{"head_dim": 128, "d_mlp": 1536, "vocab_size": 8192, "positions": "learned", "optimizer": "adamw", "lr": 0.00107, "beta1": 0.9, "lr_head": 0.00649, "schedule": "wsd"}
MLP neurons of a small language model. Each row is named by its layer, matrix (up: input weights) and neuron, and shows model dimensions 128-255. Each number is 128 + 24 x the weight over its row's rms, rounded and kept within 0 to 255. Numbers have three digits each.
A block is one neuron, or neurons of one layer that tend to fire together. After each block is what it responds to, as a language model described it from the Wikipedia text at the highest values.

L5.up229:145070105134102115173164135132109180105142114150126059118151125126135155128105108144156129128126073138137109144099131144102142161153132112115141104111145101121173115104157125085122122115140158128111142086075141109145138093137106082106116108126127142102127123128161114088127105087137138131137097145079110104154144150119138090109120128142152105170118138136138118151151128129122110143153
L5.up416:075129106113121097168128139125097164091111154111110148127170120105128113128182150152135143139106096162149092155136155106073126129112161150138156119098120139125120142135112125149147111146102169146113130108130168191151077115149136141141155095183132163100150091108163125090095146115115106167115109133086117098131169112213132106114121139120193138138134198060115115134145121088119128136163
L5.up454:144099104098101132131183151125161161143168103127161148150135118107129121124104144119171137125077092156105148146118178107149180127141147163100136107136126120120135124138119115094136161104119164117128111167145128128086098101145132130111129124139127105114103118118128116102142158123102112125133121163135163107092145128117169136107149136107149094144081134120160093146164096088121167145156
L5.up466:132097135086114110145141134125145181110159093116111131154087091122111118089120147130126127096125082170092091162132170138189106133113089153131137112096110122152106111122142123108131120149107149132121105154132136162119115125127152145116117155143141124126108118131168126132132119169108133160139110123113155083130144138132087079082123151121152148138102131120150111127138136127120130149143
L5.up484:102156138117084107141119138096136156139126135160142115094130097139140104130095135138122151112121103112075115140124134135177139118141098126115148095134120120127204135120115144145141140092126113111139164169125112140133154081161130136079085139145124124126152099161117133120105124108076094140129127167100142105081162117121111137166117104106139095120141137167105160130147118099096126153176
L5.up506:130091119028127125116155148149093161100171152150155148101126112136090142141132166137113160110127127182116124156089124143178132136116114137120120130110143081192089152153099142104140158106109152115122143164137127109133098133135134109111148134165136145165147101147136099107090169156106072103124154118122135086143140126062146133148148171159152151149112155099124081123136119125090114116163
L5.up552:156120095119121125158135104137140155110139085116112148101132133108101098125142169105115106150047102144108100174137127122155137151160137137112153106094135107161103149143135124129194078122136122102124175107123152173133079078163105138132101119077120143126149082153170164129123078121127129150119097144111125102140140128153133138091112143140137132117151142109095088121135143132124127141126
L5.up762:113101101066104116154146129110143192099155118166142098158126102122129098136137106124122141150079082184120122188108157106127179135135122130132151088112100119146142142128134125103180106120106183124165174131128136156118082094168137142071123120121156130140126075102148103098074098151131151123107082113112088072130145104133097124093145152176158141144106195075164119134147125138117139138153
L5.up780:125144111128102124136194147125167196091179117086140143157130117128106082135120174144185125143094096148137134184103121131097092121134140119142138132096137107151122118155119156097158120127128164114118132116080122161125110063127133127143115079119144114125152102131159134136111152127109116130108085121103117083138137133120141115131119166157118141137101161116132070140148089127132109109171
L5.up894:128080100143116135147127151141140135112126090140112094117118106088156134126146155139139117135117092131118114157117159137159113132171141155067166124180124097111175129137090177129114198132118117130153134111123124182093129124170138150093131063125113128144131105125108092116116138127094136103133141148146120072111148146100131108126107122150140132109118125147128113153165085113144117129188
L5.up923:148132130148111132164148168147179185111148109128141117106136122135136100129133103110128121187072101176150139175103102136129139147120159124143116154091102138128173112157173132140203111131128111148126092114099094159126099097110127132105105109089133150119086111133128129121159049134118143135122110138080077095158130130154130097119116157155144111126121148121185153125129114162121129130177
L5.up1022:086140096115153098170183144136171190116158158162125103152132090162091110123093094133153177106085082141111111152143147121119159175156125097138132101110163119129188131117129158085170132130125184126171123101125121150155157110129125128096103113171156127144115096132138121080153122118069133156119118127115081070125141134136120126112130142162123187146115144104146099119123124122101136147136
L5.up1127:124074165101121156143155117115163154130120104130084110166153090124106074161117129123115124090075104156107089129146144140124169105132127135115192145128091148163103150147170116138116127143131131165121121128120121149150107092122118142076124113119107126178082081111177116128154073115135138146122106148113102106113114124146089113121107133154160126131146133103099136094162109140107139117154
L5.up1148:153132134135129135138125115165147133133134131098113159144127111104148136109151122125146130093100104122143084180147160103142046126144136134143125155109120146154141139134124122112140095124140108153113100071131109118146118106141070105114133129124140108139113130093128104127115123138157150112118108114103105136138153116114086099145111148136124127080103189130070103164144120095130127134166
L5.up1194:102165130138117142161133169174113166103134167104150127117159107109111151127133043149146127135078092134128129130085113148155105159150149144130146119151167138114142109135113131104105181158126128123176147103138142169133085147120127139120122128114120123106134082164123109103085138165154101142134118107117107127139121105106153115138127082143156123095119138141129065133154096112114131108168
L5.up1455:121099109137142153165154133111140128096121110120130109112128124158131107098134150144108107127100104144098092133122161137134138149127118118076143137148095110133174095193090164162153128104128082163135094142109111111173158143123140110101093107107139148155112119138158124113145086148094117115131103154124124080143131110130126143156125125140172118131122137160119117093109090148130142156143
Coordinators and auxiliary verbs. Function words right after a noun phrase, mostly "or" joining alternatives and is/are/can or -n't starting a predicate, as in "succeeded or failed", "the servers are", "teachers can".

L6.up221:145153119164128132156141122127122181129125114121119128118108147099086142097086107126114154113117117100161125128112155141137108140131156105096129102128120141138089155111136134122113110158108096132145117129094104131132112141091133093142100099149119153141155128090111083134110131108094148156130161074137144147107124141112105124118108053141194131113150102150110113127118104129138090079126
L6.up677:138105138179140156104164177130104144142149127104178092114127146119116113140134124119136160113117121155162100135091123172140133150136152166136111131104081176127119166129145090149142151133098153111123127187113116109137143163101120138141092130127115106088169131131112119095137100145119108165119140133110148126052134157116157119179147088121161137110138088166132099110140136116137110136125
L6.up1086:145146107164117161107108136148159159174109119141144105122178147100113126150114130122106167170138151124144127139099106125108126120120131138142125177122130126152148149103149101104161145142123138107137088099130069110134113140121131158118139127114114124132159103140121086088121147144103140073144168106134133141121106139144143105153147116135107155126149125134133101099129137117146142094088
L6.up1361:139154180120112153153126196172121108131145111157131130138152114117091147139075068168144105123106103118146095116101150110140111150095138123136140136144158139164088110132139119105134135155144121155151096089097142127092136145108162134127141115143160132095133132090118073092059128143143153130124128121141110167120133157129094125125148070146137130106114139110151141100121070147115142106183
Final token of numbers. Mostly the last digit of a decimal latitude just before °N in Wikipedia coordinate strings (44.783200, 38.54888); also word-final pieces and years in tables and lists (199|0, Nicarag|uan).

L5.up61:147151144134118129122142164138134116129125127160127119113119120078112126129135088122108144163159130129132107158111156136102095142074185149135127132114125120119100159151095118086173123140128134108141150138104104103136081110099150126112124095127122149126140141135098117095090121146109149160115119095100133152074121134137145133120107076105113123116157122145168132067143102123116155151176
L5.up127:134130132104099132115155180168128123132128117162172081147131115131130103096111089116127122150157145108174112130134139129121099128109125144128142107102145137164119150114141132108131136144103139125143150125131120106149103161090132119161088130139153109117183164117110097109087091151120130152127178137137135124038110129148094106145136079133149087145140119163175134098157124124108108147120
L5.up260:114127182106115149110152152135117068129106123053108098116156129109088096149098126122089141138108141159120172164135089135196117131120136117104114122157086145135079181136117099097099140141106115147124138131092163089094094125126123127174103148162096127135154100157146135069124081185126110133120118114139110101111109138113130143135130111150199119108167117143144157142141134123124111130135
L5.up434:143081134107122137073190155168133113120103163142172111156136117119142100113098113103127117106093139128177118101117156177140141173125139155111158135142119168114058172144137093072134129162108123132138120162148133114148078074131108101128142128129119170112162140137122135117109135183138137124129122129085176117102117120073164132175108115161146119158132110132117108060112084155116146118168
L5.up500:159086117166146178126173140170123143129158065125125125156100147116126085111120128102125141126124132127153115105089163146110148114121186173181117157128133130122147163127090142116150167090103110110119148125150105173156106102085115128081083139142134123111171130072125157129143125135130120145128152122129145123129146116136128165149094066154118147130125134128130145084159126138112168148143
L5.up584:142138120116119144204178136176100089120113109175121119080096168132130150125114108125161118160098114152129147124118179136063077150109183107149129112139130108116114133181145111142141157135126102122118114142121125118128092111044158086089167120134132152129101130078114139106135135143131169118158174137126146123077118122118145153163071091116132144114180095136097126091165099161095124150131
L5.up618:118134086175109112154113148139118168151149109135130103118119160114141072122144123106161140149076129123131096095109142157085141110126136129137117134132121168104126126139135148152133097140125112091123118141151108158119097133130128113090108176177128118124168116123095060089111112186068080127116171147132117060074106145092132148173144095128159141110125068159161123134149114148110178140146
L5.up656:147105123142136147146171120119143138141127129137157068138110149138152050163106149102116136104113146083177147117136142150158153112137104170120130138106131123159136160152114149100094144142129139135139141162140092064146100116096105102090142099154106133106145120147123115144142110145114112135129138174116172110099100160117118162126104108190185124134141157177120166121128100096128155152116
L5.up704:128079147131111185106109134165127122133129131133125066107128146128148112146053077089149142119118090096161067104111156114135131145134136116119153121147126138154136156120109137079091103121145121114131116127121094144129091120124148114102145111107157122181104110104124145088116127133129168129101117138099136107114131130114151091143141109162144110157116123119116157104125133132104137137109
L5.up795:115091117152065139120140165159098121106083097152096136124149116111142114110118092160153120123090093103160151124136123128099127116133182187128109175143115109135095191168157137131125177136147135123112158108114147106119104136121131109147147088114091173106155140117135097130135104175137142140117140142122151094094135131126140152170130107140138151157163141129115088083148070120122150120123
L5.up1001:189153136110112118091125133184125084142115146165121111176157120105089137147146120115094140144134150095147077127113127149138104114127134117149129107124109154135107141110132100124151148093133107105121166133110094117120071134156148127145117119135115141106119090170113125072129123171094120132131151129129130115093154121133131092158111148174131130130121104166104132128159165103078126104137
L5.up1027:143130088115089111110153140130140128117093127128160130100151144094144095130109137121165123122171138107155111114121134100088121084148141158161097121131107186153132156135118133134131148132094138111113160170159094099131130183121130130130127118155083115099174098120121116116099174198112111123136137128123165116100125135134124118153110077116119181125140134093147120092147140127070140121140
L5.up1126:137113146148128123134107125115119126135098082154119116104135159149144097129142097125091132089103106114166109098115133159121146125143104174126188160102130137117107133156163107131128143136128128148125142158116089136118092104120123080107123066118089137126128152083107140125131125117133099138152115154125154135080143136144093097205113116138150115136107105155106177083112126164115128161159
L5.up1302:164094075151103125099202161155105158138119128150136078078131104129143081160106131130159122146121125140157083097059168135141119122159148153142137123129121171118151156138078115124089101100119133103166123157162106164128143088123130111093090133099112128130169133131088152108164126142075076122098126170108147082087116146124132171138112054110117144140112085137101162089151109135113126145153
L5.up1372:118133114083093137122190180139162131133093093134177119094109125108123096130125171094169141128140126159148127098113144127149149128118128150151149095147134118169121156136121143113118131159121129117110157142144122121172070132129143104099162165183152129145169159144141112118102115186077100143141133127077159119082150140122135113137095150146125110164184124138122129085148137140105160137149
L5.up1505:157117160133124120124114149164148106126139105165127114147137145138130160113100111093100166115156090130167067117125158128126106149116094081133162120144112130131128153098088119094102098145144111165168159144133090117106079123113146101117130131137121130150133126097127130121104162184112148178117148165165156121097121146096107153186128047102170118137107112148079101101159102130104105155118
Final digit of numbers. Last digit of long numbers (coordinates, ISBNs, IDs, years) and the separator closing a list or table item, e.g. 201'0', OCLC …'9', DAY';'.

L6.up186:161112078123163169157142122126124121083128094121110133101134126132074165152100122153162113153080116134101116121123161104103093169145192120098117092123139123140140130156140146123106162139131142133109105118084132145112148124092128102126111075136155131138138119134123122126104137137035167149120132127122108134151122140131102152131117090146124108127121173121161140154104027120159136123129
L6.up905:136116098124123165116114148125179145136107121119105139151170088091129132127113124118102135127104117124100153126127140108159108176104134090117134130132151120144132112126144139092128138127126127132145162132110136156159097111138104114130129116140116162138099147132160112124092089151101140134114076110135122144141123163147174112115122114121166188124154115108091119123155098123182150109123
L6.up1082:158160117109125187129131138108140113086116108137116128134143133137132141112141145148140121137112107151085124175139152124137122125152160138083168126124125088121126105114119138118106184128144095127120158121107127134152095083098132121128122112074123156183098118130142137121103118121075130121126128143186108141132149125102135091155135103126129173122109132133121122134159105112130141115125
L6.up1423:174109089113127143092110136138133148123126103161146132105156142115160100137123171120110107104102102113059135159149140116141140107116164121065173120131097105111145140171118171155139141147113116112150144085091084130130153126116155130129116118115097128164096103157119129130140125127059145146129119163123113106121148118151135107156158139139135153160128094158153116171094101101109134162093
Auxiliaries and adverbs before verbs. Words between subject/auxiliary and main verb or predicate: auxiliaries and adverbs like was, be, been, not, never, often, -ly endings (normally, subsequently, reportedly).

L7.up1070:112078122136120092158144157156143134113170145159127141107101133150136067106101107125129149149098120161141124150099138126121129146130120133128139116091136116124149120123096153098142176110121162148136086103129119124108124110117123102107087126158138159137101109163142122113069171137118099132128105126138104114121125101161186122129143127119155150116103130160163119170133114141127141157155
Mixed technical-text positions. Responds to the " =" closing a Wikipedia article title, " a" after a preposition (with a, by a), and mid-word pieces (photot-ro-phic).

L7.up1232:120110138123140130167114131137104126128097149138112074124144126094145066151094068110096143097110125104160120124109156129172144121146127164126101129144145155151106187105138135134121116174125164145133137142121092096120086156118112108101150057132141156121157128111148151083135108146084116123131139102129120104050139142109154122157164105155151139131171084142140124119115107132115127131147
Final digit of numbers. Last digit of a multi-digit number, or the dash after a year, in infoboxes, tables and coordinates, e.g. 682 ft, 1993, 1875–.